MLP neurons of a small language model. Each row is named by its layer, matrix (gate and up: input weights; down: output weights) and neuron, and shows model dimensions 32-159. Each number is 500 + 50 x the weight over its row's rms, rounded and kept within 0 to 999. Numbers have three digits each. A neuron's up and down rows have the sign that makes its largest values positive.
After each neuron's rows, "fires before" lists the tokens most often just after its 100 highest values on Wikipedia text that the model never trained on.

L5.gate330:437482452452528465460439487611515411518468491500497484418570526499493479392431438543450493578390512516586558507526463481535540382455504546524528478437488413511506412416565481552569569587452436449513497512507521474520488559442554520399459486517461465429397525512524532485580470591450501436471545445451463440529520479555543485544566487625557494508488447482540480467532459519517515533466
L5.up330:526493603510497451510518477516455509430514488450560510478463513510553436537570467532563515445552442409518489411483545500572475521520503455466525513559561512550494556503485521478458429477540613556543537464519505514501481558492446398482572506579477478523522537456492473531561429552580615538609482525507435544476431447450389478486496523528403521511450481354464480507497565594490518441451
L5.down330:447522513494495501462499480455482483545501531535523501483518438451500498532477519468448467546458531526548467492444511470556557510520460421484478440479488531461467511514558529486507422499531505518503450575558447444497466112518459502517520513479506503456499509472541492452462476498557480514482519496459464532454474498501475496471489533540546476479441546458416458492450440465523468506518
fires before: "|", "\n", " He", " In"

L5.gate416:546511516530536476539511611541481439496452549322465452425608618505540552551550586440511428495438390508525469417507493549457537562507385496500519522498554440524428394384448400453492462533483548581535534497508499585462562447537521436487459494430432514483350527468428490524429469467569556453549462496515506498508543518518491483502435470495526529485391494435516548517522513576439444499442
L5.up416:448473517482506552487480481461369518473494483453497405559477523467508572444393393487385510510518484472585467510534485609481570495492477585589459507452505509493471532505562496584553441515483543529524478520537442510525431532531471518472473473472527583377516413517513459502501530491612492473490486370560401526433510475354563530537481456519510452604520516496480515498471530437571450555539
L5.down416:447423617493560488479470532508476545470460477458460512511511488485459483428647513540509489517584502524609575529501504501524600488433463424569503526409525456565587506526442459455516536550508460457417516474484493465562468525479420541395462476476477439427492463494498539413458521498468471447514474397636607538480439485539505450424560532469535440495421486441465473441497509508509411550443
fires before: "\n", " The", " It"

L5.gate232:485474502537549423475480437540562474485531474505558509482489509521565462521554509387450484531522508530545501609478541539443524578540511573402380462517557458518536461488464466419480540628486442515519439528445422474474520500469484519531458637456573528509506514458513529506634599407534558499448489552442546584508478485584496443456503446483476502529499519472517464506528560462484483557490
L5.up232:484458544459550501478440521510552457426515442553506478522548403533444503531560500457542531483571497446487454460506489385500453496460511479456543507535485490520452495494548571438424558501464496542569531460512455524553553503538507567555443537556422407461576464508593466522522575478503453405562509565398453603484505458553523594482456417483448585480505601489551588563483512541452550513487
L5.down232:524496505428502510502555617488438578423525502339565471499547442478467439581553503559506434535486506444487499457441489473547595566505488444502532473478521492517579479560597515492544525512467557535575502490508530556512461564573456442505476493477461460472515542515512463496630505440526558503556528568617546516562495597404428474517511460535383382491556573468438496490534490517569507569531
fires before: "er", "ur", "i", "us", "ent", " 8"

L5.gate506:492526491544478446476495534583587492497424480528508508440590492450534484541526464521467464565552453431572475510407513609530478424474492526474495547540457542473332505482493420542467507589436515513553538526421492579469568506465480466502575525518541454491407445449461520623535503588445582417546425499386509471537556520473541517525549359476427520554445432396478503443524541499455444529562
L5.up506:557428526439499572501506454530427447474504507417502432487500547515513453553520406392532462466525490435533465487565375494406450526504467479446419371466545433464559459504560547597546495406580544449484444497555503504524428655488442513504466480582492495538494539494502564472510564496494501501509545476588484447419502425526495559509555598598537552504550459498485494429458515465468498457471
L5.down506:537555536563495511497500508466533503527484479510456481468504509484572483501566603458501440503497510505513483532512474473516625483496510502491476474494532496510448507506545502506488499541491480571489496510473471545446556116532497507512496493445496503516483520476520458477501504478512458488474499503492493528535553530569535498484467469521459538538516501501500484496487469527552530539551
fires before: "|", "\n"

L5.gate351:487466481519540504378549539609382365422491443458504473452441573499542484448509538526452460457442456507435516579513509446499564465480478553521554460548475437520421474441488475524513499493459571527562459431389493555511515464483468420506391416500542529612536527428492516496472468485447486530492558409356501543434544533528481429450479510431498500539469633530479459531548536463465413630539
L5.up351:460507563477419555566419532488579527501507533505529564438454548551480496534507435531585475521506460513485491418552480445543444470587547510623455477456504543466507550557503528466453432475472449534531550565459474467459512676505584458473566499561490497462611474512496480477458410506497413484529443557670558509548461560538472457504488542580612466377493472507516499493509520470615587561498
L5.down351:590472462560511448339555449497411405519489476464517521499495461441511488435533480501452467439525548488402562529545518498547522463513456497494489467534466438532494506470488451528458483492489496501531425478443543554481395580443518467566394498520526544581624569452497474577514518476479496486537538419358522495427581465546489454470489569503475516551465619558457495534513531482444462529518
fires before: ")", "),", ","

L5.gate300:478531475557529459541505525551540575563413546533597526465581576432374463391505503488476554524457382486587446483558457450488463503519493455452442523485514501519445549466459449576551568536485522499474461458511458530494465544400470487404571443495502465573531524504429452598549519547571454501509519559437487503414523507478466528374523400419511509505425482451564401455612490503455534484523
L5.up300:563486479443468504546476451585500450519436455460497441458562519459531452497515418504508451520527470554485455506487476559702467452443457415455573546532541502518391419503621481499459503474518484565497530528529652513515419555489421477520502488556498467528436503468417569424532439461490611420548488537552579579542571458539583450511587470504448531506539456491431492503513464561477518529448
L5.down300:434509520456523437504511524424523517530589497526487501578473537533469551522515624498477467568461527525515574475552519463530529579529491466523580472516485614424477514516453548492556610513456444531504475491409503475469471207515500480501458537473503510482545503543466486560458503456477483592505493543425479506440460530488495462397473511462532469511556485496528508549497469487497479543443
fires before: "|", "\n"

L5.gate294:567532440496472506393400494463390444531555488441517513487505456457508497517480559565439619425556510486473428513450554603550580475468456623569487544535549537475437569446513473507520492510487479448534521341410504497508556488532519560454503492483519541480438534480487458502529534443503516474472475428522504436550589500517511520472529506584528478409556481513433529482477570551567430355419
L5.up294:554585546549608540577527460495567496444599495470520553542497486498548551525473498548570429500476434579507524385529523444450526556493485463545582618498449459458482531498453531426541447575457555526528445433497522436473472485571494481432493485469506478509490512467513456487543511484457410463545595442533481483540442534420509447380472506515542491466493438539421383535458420476483522457516
L5.down294:516434481385550517543556551474470504611485442432571494466481470541470520463500430503426427531417496477480525465525479494424530547565511512571622480510486526562569435543490455518489538505486446573493484579521577491561441427489465537536517524554434601488489476497542599423469464531511487557514573401426420572540505529488557409578462470488477481503417503445642490438476474504566521448469
fires before: "9", "4", "8", "5", "7", "0"

L5.gate443:504557456470522426427510472612427527502443417543455517377523575420440439439471525484519424547506534482524499488406473546486489511510436500438491551545487471520474442467453499549578480461525492458517550395490508531472512505464464503501568486542526496533540510552504544488589525619499458533460485440460509401574594446456536563558560432488449580567589421491553594491458394465416435492514
L5.up443:490462539476462518455499496587478569466503513428538516445494510511416493535501399517565571512527495522523472367517532557528394511590418489557402488493513549486474485520554472535466437491597467444588506507525526499438508636495491557559563485445477485484513501503538577521533565495490419564465428463559493429453476491479560530574461556414453479518526506457457476480456518483476508397547
L5.down443:553437537553575553533452491485558522547541563540459546529391522564497536556488583648451511474502503542555475409595503512505465558527525554449464469532437578443523536443488521441573471467532527515596522537511442519585533350485497497565510493486531496397510499550481542451537466488533479507620480547516506444426473557511465412470513593432510458489601560521459398543479569503526484441547
fires before: "-", ",", ")", "H"

L5.gate222:519444468439448502526510527621584505461534569404528487492536541557479460469432492477541586400513478517459503447497557473521497485446532474457403441469489443512533511490521495547471497473528626470520501500595494498474455562437473509467511448581528500553410495471525460615571573550474587468468519544518427464536523507477434485508570483630546525539437441476546458435544533594490513468487
L5.up222:452518464512451497541539522531472544463538453559583473452561543502411476442534505541583521498530492461519469502489547584469418503474484467474516520497537412505447456502565400470556536458560524460528554523482539505564532522443561498516561440529526493543416483478470572448465472617499597526611543430566487466425491450461541518605503469528470444466529474412467541411591520592451559486498
L5.down222:486546496513516510527490455438533544559550567525481509541522491518518446498471536553560501522440593539383514504516463469476531509479454484475533544510556505539467497485452544492534514471461446520468461522465490536499492169499502531533500493454526506470581493481583508532438538496550438522476463516494498559515510533480476514546477516523548472495507586456524590574452533475494503542504
fires before: "|", "\n"

L5.gate207:618444468606481484413572540529512511498431497430521470539489527503476506550543491429538492422515495483610537498453573530530546377499437401548452580544543490520507433339491441470599453391562530484525416454432550519487462434522435436538543564522539543518461393539490499558489476566415585438468492506498481534578424489510522533552459475475444519560419459471558421428463494587451446590453
L5.up207:561497406530538511497509533579540405429505496402435523454541574573451625490455459479612602514616475444599473510548401461588420513600460493503471553472523511517423428519533459434592437455538573475503552476485473506507509553448536441524625482508513475505514479542444453437469473501485427483448498474534528497473526494486540533552485504467497582429447467557522557559504469484447455602510
L5.down207:457432426510545502568523469454533535523470517427539419451577563474446569506407548461521509581511454477473467494455371426503478478531478415416470460410436467464467578502475472462488496575502577496468504529545543489551504350481506480457523509450504597536463566564430495533574489491548547483561490467466485432615508475503485400473510436498538531455502431518486504519429455497527548547522
fires before: "\n"

L5.gate286:502455485481534489545565397561433470523450475529551521453495592549443539438478532476422398526407473457548630572413422536475496485589471464556473439462551479502443498524548398448395518552435421565570525439524498539552444447490546439581526497508609552458401538545517453505455519513486583464512528560505471444553527472487519548498550459442531463425450459379531525549447589429548513448463
L5.up286:422518531550508529610505389506524521453410419495495442567480504507444531414463510582533456350492499440550528530512492476482525598508462470504426448524461466561457507492454453533482619479492535420487420488504536560510477488509490505535467524580578444518527514385463444507558586567538456524469451452504466565462459515500529441427457487434543547536523516542449499465500506495462484456476
L5.down286:557498497477484518507513449498457565432423443496447480470554434578562473451470569555493455471454661458532550528498381514608527457453464512457427515526517537510475416460513543508515501482435458591507519456616531429488580472461428500471467490433483463437488505506472487480552389389436418517458438489530458470438569558505495479429395503631452545469508555557488450455518585514476482441430
fires before: "ific", "ern", " in", "er", " on", "el"

L5.gate95:591459546506491482519465413511385407494509505531496519425522540442523485537451505463516452548548513372587510476554487516502477505410430423374503566474520546492488532451484539479571439470474486483500544389467510534519448461536517426545515586529511486409494518521492506529481447496527534441475560440474527448576479552550550558499401436527446559548606440466507471590454496449409437443444
L5.up95:423480531601448536479473701559579475475581525457546604491490551480480523483546588556517635484415484496318534487570535483486463555565471498499492517521434484539572584485497462527454415486498476503503527493463429481431412507425455443511436509459506544546519462493542511531490480450450531500464562482450447359465510439522493496479460435487441492522467533470549422476506472488535534479477
L5.down95:361477602476555520524483507544558486426359492430531481462553563459530473566515462579531463479539486506511463546442440476501416543497449531512454439567491463565535604433487468447446478609487519503484430552501510524417515381488485481537545462493450541417510554523526413516450532551496576446584484535519490453460531435575557527435499476496547515479409478480517443531515552536479550587503
fires before: " as", " in", " |", "ance"

L5.gate367:453445478491553555491506616525462417515476431484449515354459459449491464557446407534497543504444456410549451436576451432593467508480486474441562471607497510476457428494461434515511441534517478418446384488540466498491450453478486443517504484495420511538490388487573484574527442580534561491500511480447481491570462511466473448411458499407547469397509506538498450511510499494455506510373
L5.up367:576556455508545491447494432515503539484444400520577482467549492487381500488495573475512468484484502646472506585518438447560530483508417529448532562466522471415388473492511472466466538423501431361490459474450461460529509506524508579437461519404466445498489509538479448570541477449598496654559463526548519463496433521497553526515583515521491610429499506492566446495476480541523536507428
L5.down367:461563601536364539517538430546440436463451550526516513461422484507406547496450419499530510522606489522502488479538493531416541454423527581593538519546485507401419457480456463509511475462566561581500481545529546415468388512539465478468475495401574438498513562554466493572567521457525528518507461507492539477417557490520518403563528542463546585543463558512484505525438536521529536530398
fires before: "-", "\n"

L5.gate280:516578479521469466409434448585435519465451495568577497479520549486505539344443631403403503419530471532449525462512445549550507516503563457469427534406543522477488502442447422526615511473423520558495466413554575551483358427463477586466441582476486505474454500516508497548536503501474499526491530508476582453518435548483444551501530551473510440505450538458452535550531483546506508458506
L5.up280:477457502530480545592523554456521388440535507498508550460506427523530422513534419427489481484518430607514396434519548421536527495481492488538616505568482541462551519505420579397484562470451501455555520511559427498549416489544410374460529500460486542528525511465562453497552624556427454460477557477458463422496499504411455551542470583560644432457512515522424465510402473530486512416488
L5.down280:470471472496601400563560503555472467516473511510481497440493483489589469570520467510563525595431438452467482543451424515504481515474555540488537464540486463483625525593536410578457565434579530504493506575539502476545514511455477388477510528528436499442484485527501398508538442419481562492532516478567459508397479592586481402495598440467539476372485450440522555499522513503418490595536
fires before: "is", "us", "os", "ise", " |"

L5.gate204:488448557479472560484431406495489522467539471440460374507517473426517567519488465406493485511443406501598503457538574483394500453522498584555509497483539475476459489446505465508466455522465446491474517453519461532516487469473492461637472567454509415522529477482563531451536470560491515563518455442414505488564641421514588456427496400433425438486519413554480676547508504539507527544533
L5.up204:476496482547593623586461441459497587463487508499517507450506495532370528505419487474570591511428428507530467467490562532467439562439454588563507566531581615514525424361474461458470427522587537453575499459438412480521540499476499470511447530497494485492509592587493534463550555530460522524516562562395496493498488503447450529568422524542540421603509484500443504596500421541495437455434
L5.down204:470509545554610563480554460507567431442411490489555512538517398499455472433423527482435556564535548460521418594485552471489456463408502534480498532531535534569408582487404530549452370508515513444472448494494526394546484560518470452468506581497545591472476449434491508445524485412498515527562485521408494523490464498508532550481385398532622478527503566564569507471476476480473583475382
fires before: "on", "en", "all", "ard", "er", "de"

L5.gate404:444572638577504481486532422596439455531558443619489395437473614511495462476578575506539453525525528393537532550489471450509535503490477503507464509449533396546451547554482445517491520472388556566448443532445455568449447501484520417575448499497550465494411523544465505455510502573455568490505426562542476483477537580543542585488488490500473517377422479510585391412496527549488459542437
L5.up404:573486578551493519409500432445491494516550479475438509501462482489467498431615524499492546477450581511405488487500512421583579587502431392349557476572525395496577454435527423472423491472545478525543494536499487502434510482534513508514445532530549443496468494438453497557470508476522515539496506531477379524481516549563551543584428566550546525426487520502571492552439510501415450527487
L5.down404:528501571471531521555481441532596484520454466523522499443516546599442521353456486518463527478505471466561548494421569590414427472508520545487443504517491510541417479451519440539465540513505591458526531535464483561501565684528497501501433449514497508563483488486539543516609425564597515508560519458544503519439529501556554504467543558569406455522481434498456444554515551510533486535550
fires before: " in", " as", " by", " on", " at"

L5.gate64:450508519454622534564523417552507528572499409527513502458498560434519505526433506426514482450432504512477521526452467596490513588391444481406451489540634530497430568506463537488440541527524490466506525447520453607450519445403481588590488587485558450509518477514547449441461513473504519481456489477378543542528520439418577498537517451533595511609507548464416507494538413606475568534563
L5.up64:489511463578532548445520474491508540481551497559458489409442415531474527513532498497474469436572486589540463549545599522450449516531458683536518497521567586559460457474556424511424470534517485475537547387516452500543479527436499543520463503532491437371465456599533402514580378529517479556590589432510484505471515543482543482540488469460565429459496472592498559554503527551495479428516
L5.down64:457476590428547549463516533511458466575441462428583543483528497517489568546513447552365479521473450446470458480505474528493544542487513535479511411552493557509544513546594456421396522566550479444525517453436564509420597549420519485492527635476505516459602522464594443411518468497526475361523444405528513465602521541515521543420510510568513491487501452463491455519464486515502482516557
fires before: "e", "re", "es", "on", "le", "o"

L5.gate414:579582438458415506436518547555381532524500455547520618396506489457554470567409486476399481524547484498539545498476518513547531476490480511408492430468453486466470440510577502614534550528522489437413488498498461519522506432472519487506541526484534509479472401521597529475425479548494465499438528573458439544468516505523578485516527490524487488510489504571485607472481574484439455560439
L5.up414:493525519428511521463501517484434502509417465524451497502519558442457426508574464558405426516492514507537539465512511467513547530466517546554437536550488473541503591431495486488509432547521436494464493455551453468548535497510565549519542501485578560573523546649550462614564537448416500523518507395443510439472523602451528507428488591447560539400425529481596506549399525586536480561452
L5.down414:462579486532540472493502421569554553555493551518486459496520471463433542506516542474526519515556480409595448566556479550449552506516392498606420557573489480450554511565511516503406533483503529502514532531543422456513465607528453533480489518516535607524463537445518529528508491559546494421550514489518573399508516569499484551378486469445514457508509472560478654473502463543469454528444
fires before: "\n", "-", "ide"

L5.gate214:548475548455517479513480496566463505475422468518538558506580439460472460497569437422426483577421478461492632385544488491538501525459490475486455537583506483573542534504548481577598519467553471506507477513445510572497487508582451470561504498540536534590536495536460410485597533457429514475443493536402483446464440425436490496460428525541441517454511498365525391432458461584468436522458
L5.up214:530510492521511500504523525470476478480561593541551431474499548425453464470492469445550402471467474520525523604458402493553558457547552425578515435464512404507485472464526520433521500434580393392542572522471449537504499489492452632569542465452443486425530476474479517461537514484503546464468521504494460515507536487426503452511477464541619488436509418399597512510425549428485517512464
L5.down214:487459520491502618493464499426421477431485421518459494600461547590482449471613617542475513481509512502600517526557434470450522629508490461484581456464470493489556458496548486546481528528527547521454523499490447469516439307512493522552520498478441457461413533457519527542574435551576544539536477489492471517527611431506522501628473579479481495468539470459454450431513485468540511440494
fires before: "-", "\n"

L5.gate389:578548463544602535492481429503538569549475465499463435508441531423424438465474529529522412523453511446514547501478468481562521405458531399483484424549556420600482454476549466506431510548501471514546469564483415492455445449487463536575546505507481531580534515505585502455543506569509531523372632468505437532510573503434407499421428516447455503508555430480557531467470541478463536516430
L5.up389:506448567478500564509516588521542445521476472464493499489488508428470594503493496509487498429433441467485531518480503476628558493475483422529498467518495508488542468484576464577437515537394589475475553543448579432447482568473480519513483521553418570501480486597512539505460542442530541472465465485603502513515537430508405416441496545562508448579514496481524541400480494542443601517345
L5.down389:460409508550437542522537398530505504447596486510445540490508525425466604496399526562478379541419570492608561500511572472514559605549528456470361560518495457455464605534606485469469533566511530455568473532505459446470497491508525404568501478444448520432461496438482576510494485486554560493495523487577435566499472544481417485456529528454546563416474483511591564500433589428494447466505
fires before: "el", "els", " in", " on"

L5.gate74:431465494448623508497504519558564472553553457528469448500483542483500501458476496557538535597531476549507541584472486605475530481385471548554529496491535474580492586599541448454440461491482543623488507451622416500494484420475530467397427509611475506596497564440510545493529499567493574486521463508470491495545522482496527462529471474458430467557478452564491576501458535456502473471503
L5.up74:495503540491450511499536462474508476456459421510468545609480513496559443495497510498586456508541471457430475583465441516519482500390338530452448505569491430499568542538486520473474582462395483428518456452509569442540571500526506515553503572532567496528536426594545453552558513569440525414470481547484519528453550508564542566470510415468503557562518533520420473499498560535459559510436
L5.down74:422497608506445465498559558479462515477554414491489535478429598590512466624516479453551527529526536421472509454487508510471515521437592612491473528482538580464499500439415534507542566555565522478566533400512506545483500583472408382498480612514440488480486459500484462500578451428553490510563509463515526464500478568527477498511473517448447482523510549506631467575416536497421499457490
fires before: "o", "er", "re", "ral", " round", "en"

L5.gate379:475491486497533578568433553536505531504437465479527540440478577585509414501410596511397495584462484452500511448528493514455495500487355526500438464531493527490522577542458459451591519499474483591579484446569481510584469477463581462549417463422427526456505489526510416475475593492558511539498510506553526499462543403530446536547462457596533510505589440491481461527490466585466526533472
L5.up379:498568525426485503508587431372422478586438475395417477477584525560602457576480551511420499563532444541573480563462448605397517528476499446516522530455471413533524528544481569472494498490513424470530498544537596493561492443504490490527471477426449527428461539512508566408466535485527471473556487467469530471516497596487505493564509477468463515475514431575383504515460490492521500578470
L5.down379:485563489433436421471470539500511460476469477520508524488511493567447497555473508500458424538492504463447516408470532476473506511460485499394682457486577542452521477488499521431560536572465519515489510460539489466439431607549529484444452548541413507460571458484480557530539459491521551594562470564468650540560526532478441506440495505513583456463424386567435412496454529503495518530357
fires before: ",", " the", " |"

L5.gate96:472486543448384475447465521578492480526500412435450463432462444444483430479417482536513531584510460489597517533480465477583574484434478525421425503524471559464450488522596370559572460457522468542456501540514524430433457545445529455554563494459543502524452458489411462450534435553540507435530478401512579533495507526429479553545507515504598577495519476563482538531515487521536519557484
L5.up96:457446442511481499485518519542511546508523628460473520528496524454459540482481415460541590395514600403486554530472565459409393417524528596556500503433479523502545543484511494427520538471586409511542410476586518600433461537449469531514497440452472454485536430518467559482541568531495511472443428438479416483472460479468439460432566483437465477501489438478497538488493632505507444485474
L5.down96:494469469472530504498488478485506494479573485494518545564457465446543478532472575531519519502523541505473463479529420514546482460519529449430478447534514630500463474504578524520453504475382523502530551453463442483475547157528481573530489506483475526540534439506479510485475483507565460563506510495510484518569460512518448453512476516575489522543458543506502412585539477529505552452513
fires before: "\n", " •"

L5.gate143:522459401508567434494570535552499525517542380548550520421516466541507498436479551512466556608611511522522490517535586574485540501393533535433509568504430443374516501441450516534512521560528577442510530566516539436473469477442483539435528563533557542523495499557430551528456469550453442390518466447487599546546445493502543563532559386494472527459522474562507538469542547572497605443491
L5.up143:536466421513465552565411417517552528342556588529448466445491519526555563487527463466429504496490481509513466575494555488581511422505503459571430413502560537413484514546579531599546444509583478447517457507569424459483473512534592505442479449434454414500459534523470511480564424474454449546449506579567494575540517577508548496538519440441480461472460532516546554408560435473421527476383
L5.down143:521440530516516507544530464503479488501512583456525413444514460521480498559600459517526453445494527567489514556549451444485583547509545481492497485506478450448471545470528549449463512501560580508569607506532521480510552413483481454532459504471464503492449492480485575421434526523497518514521546484562457477513498595505468526523385511549477412481490496489464385559553517575575449556606
fires before: " |", "id", "ides", "ided"

L5.gate240:472519527473475487543488537516402496548460462527573499466469550462464440436460547506448525477471397516598472521512499578497624427511490457536432592471498489496477509492480526543649546429537545528512504475558569521372460443491552516516630455482346532514507562477480618440524530609543515474530514468515550476603515440516524517587509525464479462458456523591465507537573522573577473476474
L5.up240:482434495556422434434487528491464458550500444643477554470441557545484441512475564488519530543497334450526405528524578447587559488494525500560536543481529438551505567472509543493528417562509511522588545491512468522460534438566562467476561498609512571578439505475569517461461480529519515497422492533514444524532406550461373472502446509489465510562517468431565453546538508566548420546495
L5.down240:506470544506483521560561530466476470556580506542477505493555559541526555542514485523451446452482467398652461451523444533449541578428553496538502523471497567441587540557497573543441580479557589579456494540584553588430547676530477613449520433432457487427527458493469448523465478557502454525582487526575528531555459551505528505544446502427524475495529492584524506539546496458586495501538
fires before: " |"

L5.gate465:462377488514558530487465491532473544579528484391529465434483491542621428650550474454482452571492508469443436504544497562500527466523486513488567561566525555494500449474523484550521492520592413552597584513471468469514608499487543544507433513501465454450442537457501581474573429475416469482477568514488547466519516533536573579451501504544515519618414492503453443533478564524509445497467
L5.up465:479541503600444558393501492460403521524589457475445519452551456402546473453489524418426477451552506496519454537488522559449487593453529605520485409499536489485469461523514498491529576467531496556471502524465493444458502503468470500478502513541520534511440415568495473451505457505528491509630538496552462379529479448527462533553473553485442364567509536383510567445523630490463451473518
L5.down465:566439479544537561553526557528577541494501501473603488450482476539506487517423478394458416496527493565556538478471516591506506491475476479510429519453447519552482445533492462354504525470500564538554504575378478452585492390515468564499418473454499593453453503487553449484556472467462455543572534471515553463573440479462552473434484434524454486539437532536421461492457547500494576479511
fires before: "3", "8", "7", "6", "9", "2"

L5.gate250:513572419515437473508450554485466509491500548526494535370417554530495454540543494551477454525434515477480564573471481480555560412502538558450546539570538463481549490448505542453552541575472544495499450474435468524435520507437433370567429556458585541534465561485481429455559506476455527454418547466390518529446517443620428481464553436502534481520468501449572484512566514549557417550531
L5.up250:536541521534507490548525474497484435545500474468609466486534504496492511548409468480437484443542541416459558486595468394513526606467478481526467484525564483440555488506614422490517514476408543487547658421488559572476447514429579455504574519439524524443630484614524462508452563504524498514528548533574538536470436535527486530489496488519483580460552471426497494577482537538638471496479
L5.down250:445519494461471551429523470458523453443460471527544492508539541424423472616466525552477594573475465431564449515502463463486390504435500474495443536472602477456509483464481531579513368538543505366529402425476524522493518376520597554540589497362477463525552568505550486528513496481482577421600593484523547471454455451511497511504495491465517509516417430460473468543480510488563496458478
fires before: " to", "ent", ","

L5.gate499:469427415446513469533547486497418519548522614494485522549498515533474430469519510507499536530484445471562553555594537472492554448502577466512422424422462449490485537501417510536520469571491636509430493541578539498495438429482475467451451492490549549457470556573500575480515468585439552523394410484440574446516470398454436477527465422504441475574407524468466474402493505537487469534485
L5.up499:390585570463449509570413582518465560552477504457567482509513444465497479550503405513503494490463487525550470520548469469567508482471540428392451428521374425511560528498480493437479446591483555541470508499562508454447515463556515511541535501449468422478507548478476485482454406578493440462507476440506479407449434517463412470509479451476477535558552560568387460458492373514461373491471
L5.down499:495511512513519571502457487547575418432510456437471511485472475437473506508494532590584465504477570462571470457491509470481515471512554440473434440495469468481518547673534566472449589550415438472489496420373523549518443575483537498555496484588488475541487308507461483478409540482553559435593478562528515500493565491489477500464473403535443496489601490479486524546498504533603547531525
fires before: " |", "|", "\n", "st", "ak"

L5.gate448:558424466490517464521438518485507517555581446521502491539526526443624461446511507490543521519488470520574509540507522565576568389469530499553443526475479517540436425460433495447542458499530480491652578453488488610577507452464577402445536543518469507523464486519445524556506457646517492445441528475505486432482595466523587503477478467410500537542581529558540351565512572449475498489586
L5.up448:520515497492443586552504473532541486494495519495392489551508443470580489660502414552467478465555507545509520445561508505571480502500474534436520481455508555498501532480466510532408554497398481475481467532487546478503543524491441513396550432625524447532439543529557465460470511441488478480516498450517458457448476559480567516473424593464440471456521494462434547502464497592458480563457
L5.down448:511482539491458474551560458491587448479529522558491459571464506513560512555437493461499461509576477454529498585494454484564491491484565456471517472453468517420536521597560486503482438557500467443477534551492442518478495376511561418426504410545464543466449459480416371476447491558450474453469586559498500498597459552510486590508470465435418484454556625523513470464514442427546404377530
fires before: "6", "9", "7", "4", "5", "\""

L5.gate14:571613490538540482393455423503498551530450440391429490482463565505464545598473485517426553577528533561514519528493489557544549505528422462360404476473559453417536518462562432565505480568526469479501470448477455499504472523468529449565396465518538507602530501490467417491466622425523491488484547586428556569467498480483458578503464452594527484545511563507520475497535525490492451565593
L5.up14:446454538565509504462585480489432525492465473582523454463538537513468520500549541583404413552514497457459402430554598588438504410490511514474442511484493510537513503407507539479470484494414441506544496543430443512629466483473515490530509477476418441484454514517450538565482401463536488517442462474465432537508463501532525541455443397547531468519495472509509541586578541530471524553565
L5.down14:548508616419497466469414635532538474407471564511442540447348483544518490439436527532504521523464556555512494452535539480467617381501496497480524423454478475527532431547447534462481576571462456515451438524595443491491473598519511430512478533440516549460552511533449511492488525518608452442507545518467567500579517489472481496565514527444578467470492452542444475457456503496459576551451
fires before: ",", " the"

L5.gate136:578507503505469459489503501567520531403453458485541467451572553457526510410497478450463470557517408490512555516522533644477557533510440533525516563480532492408520523573507437570475454584493473539425461435411527518503512491433474410490466491504521513499344546539505527539611421641506583463431519444482465488452479516449522626512531468518486546465516430444505509402578503566521496496437
L5.up136:558419409520542473541466468494411471507491495518518541435513577488504518501497414478586513453522488458586504495481559525518475559499510474476437491426626421446490541465556464528486479476520583468496551462553525485530440635446497489486484510619470467527470470522459593452476480502461616450567443540529445445508458350561509481554552522592535561523481487454465475440507622529460473424452
L5.down136:452548484506547517516459510378563497516519504520456497519481482498511511486498565511467465495537517533482521468501524497515512486483545510500514487520414458551529490530460492476484440539443492516493473536474471503513567147604558513510505517506501503499555501537503508484460453471506434503514533492530501533505505527524564445522433531485516454485485529534484493543471477451514501494533
fires before: "\n", " In", " The", " He", " B"

L5.gate151:540473441475411554528524525522425535492508510505507487405525520464408465502459431521462456479489517563454482504512473458530501411496517459493476509522436412439383430390494550574450512474530493424422510540612451583556484444466445531608548486531499472475473438429502509497594582512511526470585491553487494521473498436512507466451618435551438590559502543530540471462510588522415492575530
L5.up151:479517489420461469499558526476463501419448495407408539536564443492441438429465511513567548502505442554425540580486489493500457447521478469449532463508417358512486512589551484492445473501430493505473517436559505527534598495545374495593580486499588512444465488442485459506645564486442502530579490423450537447493492465475460554432523485471441461495492498556529461436484488512474545426536
L5.down151:487483520505471503488441532413541465429498568448592477429598544460507498412509429456439601506555449491460557420414540480556571498539519517479463515529444445483460547395439500381522495525500525481560520492561425451576381461402533495472485477552515504640441596440507543503563500518573569494516501573442538483523469500479417511430439517530505382483498537483473483557416527536583486487455
fires before: "-", "\n", "ased"